Weights of a small GPT-style language model, trained from scratch on English Wikipedia.
Size: 10 layers, width 768, 12 heads of 64, MLP 3072 tanh GELU, vocabulary 30346, 95.1M parameters.
Training: 985M tokens, 15024 steps.
MLP neurons of a small language model. Each row is named by its layer, matrix (up: input weights) and neuron, and shows model dimensions 320-575. Each number is 500 + 40 x the weight over its row's rms, rounded and kept within 0 to 999. Numbers have three digits each.
Before each neuron's rows, "fires on" lists the tokens most often at its 100 highest values on Wikipedia text that the model never trained on; "fires in" lists the words (lower case) most often at its 100 highest values on Wikipedia text that the model never trained on.

fires on: "00", " 100", "000"
fires in: "00", "100", "000"
L2.up2264:434471488523470460456503508488487517481483570527512494513514545478461531518527509618488512516514499443434477448527473569553467501490588534416409467511430466425535474545473511542493497577536469453455479548473524404513535462523560474528473553488509537539555558509512532492503510599474507535508477522458495471493521495460513412488451521503516518536537486453487469506494470525472504518511463470524497492510513442475489477484543463481566430468570515458527443436443537528512507481454531536543422503558498468474542467468435486504487527443513486539474468531506519554455450513472502510410482449458582507581490594468473495477486535569539535562469491475468501489491487528517450545469438426476538478505552444489406511510497477596499440506524467526499586445520511469443458482468560

fires on: " American", "American", " US", "C", " college", " York"
fires in: "american", "us", "college", "york", "francisco"
L2.up778:455468451520545499484513498475486483391528470556534474477504534464430519401472491547474496510465443438489475507463491515490495483551556588532523498522513552504542559577537482561443465663453476469464490499487530448476497429454554527488474483445559520482500577443487597459589463561519399496495478476521462495563485491518468537517485579485521525528508467550451460536519488493558521574463455476376466459513481537420454478509462525482525478510477459557459444504607408591459526483503483478566501488530554454452497521389441493537471448429450558575482490475509517619473486507515448510426501505457507535447421440520416439533485469414518532587498487536554462469434495527496504565509447564480476556563466464481457509501496490492482466505521410497513447484486545485474437479540583

fires on: " named", " According", " given", " chose", "Notable"
fires in: "named", "according", "given", "chose", "notable", "official"
L2.up1210:463442524486416486448500520517430538498488509496437505516503548508532475428529496575468548449499516488457507542535466538491513548514441480494464501512546473510551588491488486479454515519451513512504448548595421469483572477541474561536557499521437532563510554532575482553455538549417497470551422534501481502495552530474507427522405559542536512501516511494562489476525413502494489405499442444509527465560570420490459492495487564570434459507492457489522465481503529483512513625470522511533519513489452528494445494524486473521512551488543517553483493548500482479517502506478486519541495555453531470414514477464470477504493527519533491523496507488536471584446409467499439541507437470534489496410417431471492444473453532486518464549541506551461482473469462534460429463491468

fires on: " born", " life", "Early", " son", " age", "Born"
fires in: "born", "life", "early", "son", "age"
L2.up806:483485468496503470512498500487485488527464517473502511483511619528441516533531383503482458483506502512531497510472527553511482485484515494490522495536452466450477522484513502520483463473456462461508498565542506452488476545414494454475481437508474509502503466531509508464458489533458478488497503462497489464449525463458510499568523460550448561456508538533490523538454439632561545578605502482489505470481484551515480526514532533467504527439478541512514474521562507538440437518493490557482486527492558482487523510483499549568468444458493514460517479430531529521539516485505558489464522511543440450563553547479501520591490529516506578441496504480538514423515540508424534501420478493422478535437448533493496452436482503471522477522516467467495462477503480496498548519489476

fires on: " there", " it", " There", "There", "It"
fires in: "there", "it", "here"
L2.up978:456476478436515500465460495561529537385490487506552537418492481493458527397499489490466501446502449441427547442506422583531535452486494547597496467516487534501413555491480508536477545527529449371455517463474481520492527541473561539466535465489504531431476522436432473453462542565579487458518475557537505514453501553545503502482483501465504470508513516668416521488509444476486548501485484449462548480458527532499510509520470509510475542492495453497458466533502512539495489497539537460482460501495460518504595486471534526482567529499482447491585519496507534564433491478464479466502511487531509600552487483474529462476533456532553555554476496469429519439402508540514522498551506382536514506546484491502524511574424511563372522532462543486645504552481484475462525435482463

fires on: " Award", " Cup", " Awards", " chart"
fires in: "award", "cup", "awards", "chart"
L2.up187:525497585496531491514483502429457387552427464525595513415496491503525470517508470571467539441538487482468463452498464478522544510441507520465547459474426427422484489432491477463505572491524495462472499534524449410589514462421460477457500464542483416453490470579467508458546491514566444522535521492467496489466506439495493523499512497567561450527545520505503480579501500488513477581559491503447516530522514456543459509493542482483497474503557493492484494539529533506527445506537520495513514506534458442569569506449492497482485418496431447474549523592471506546480560563532529434478515437500468509491505528495488552517528512497509582476507542496479442460563501545555557546473448455445527485474528482525418541504513587515518497557431456524511511488510483444508521486503540

fires on: " A", " Australian", " National", " Best", " Royal", " professional"
fires in: "a", "australian", "national", "best", "professional", "royal"
L2.up517:517459507496521457533519524571496470447522449573473517532485453529428517479545447533480455473509518516482537531449493547490472530493550490525495509464476452434506590504540495502503491545444498502471493507547509420531551439517569499506519544497522480466472473522539524480484466505519464491525475521589485496540509399574446513555461525472586447464534576569525445486481465537519524515459446448528448460534528478425434485488476490514530432438550472487457479525520482575519492550503534595530431523467484507489425475468486459483497439512497507557501580469476496543468549523503484537433564472500488424473446492472550452504497460465568520481518509530506494514477463448514561479465475485524465536510408452458422454560497441414481521531456482546463467474455481470481529499566510

fires on: " film", " school", " station", " label", " college", " radio"
fires in: "film", "school", "station", "label", "college", "radio"
L2.up776:519426568510509463468486515524515454460487470461528477485507608474555519532451452489472512473493493480548439433453510497499549556549548503523549526395505538500444484533480492509453502611496515484513487459451429524551528548467500491532475452485477438514563538520535529502456468515577449493564531470501491535519481543516441489510524448570621494495484537569487448538601529467519463467521457519353496489434573566450422537473454515536453484492480419486518503528564479561471517530489508539516524499493479491559491481540528544448529453527374509449501537497499525503484544589520498503528518488479529485534432505514476574530487481431499483454532475533511496530547506458536523482460480557433515555500529549492436555527540454422440597501510437479543448513462487358529519390393523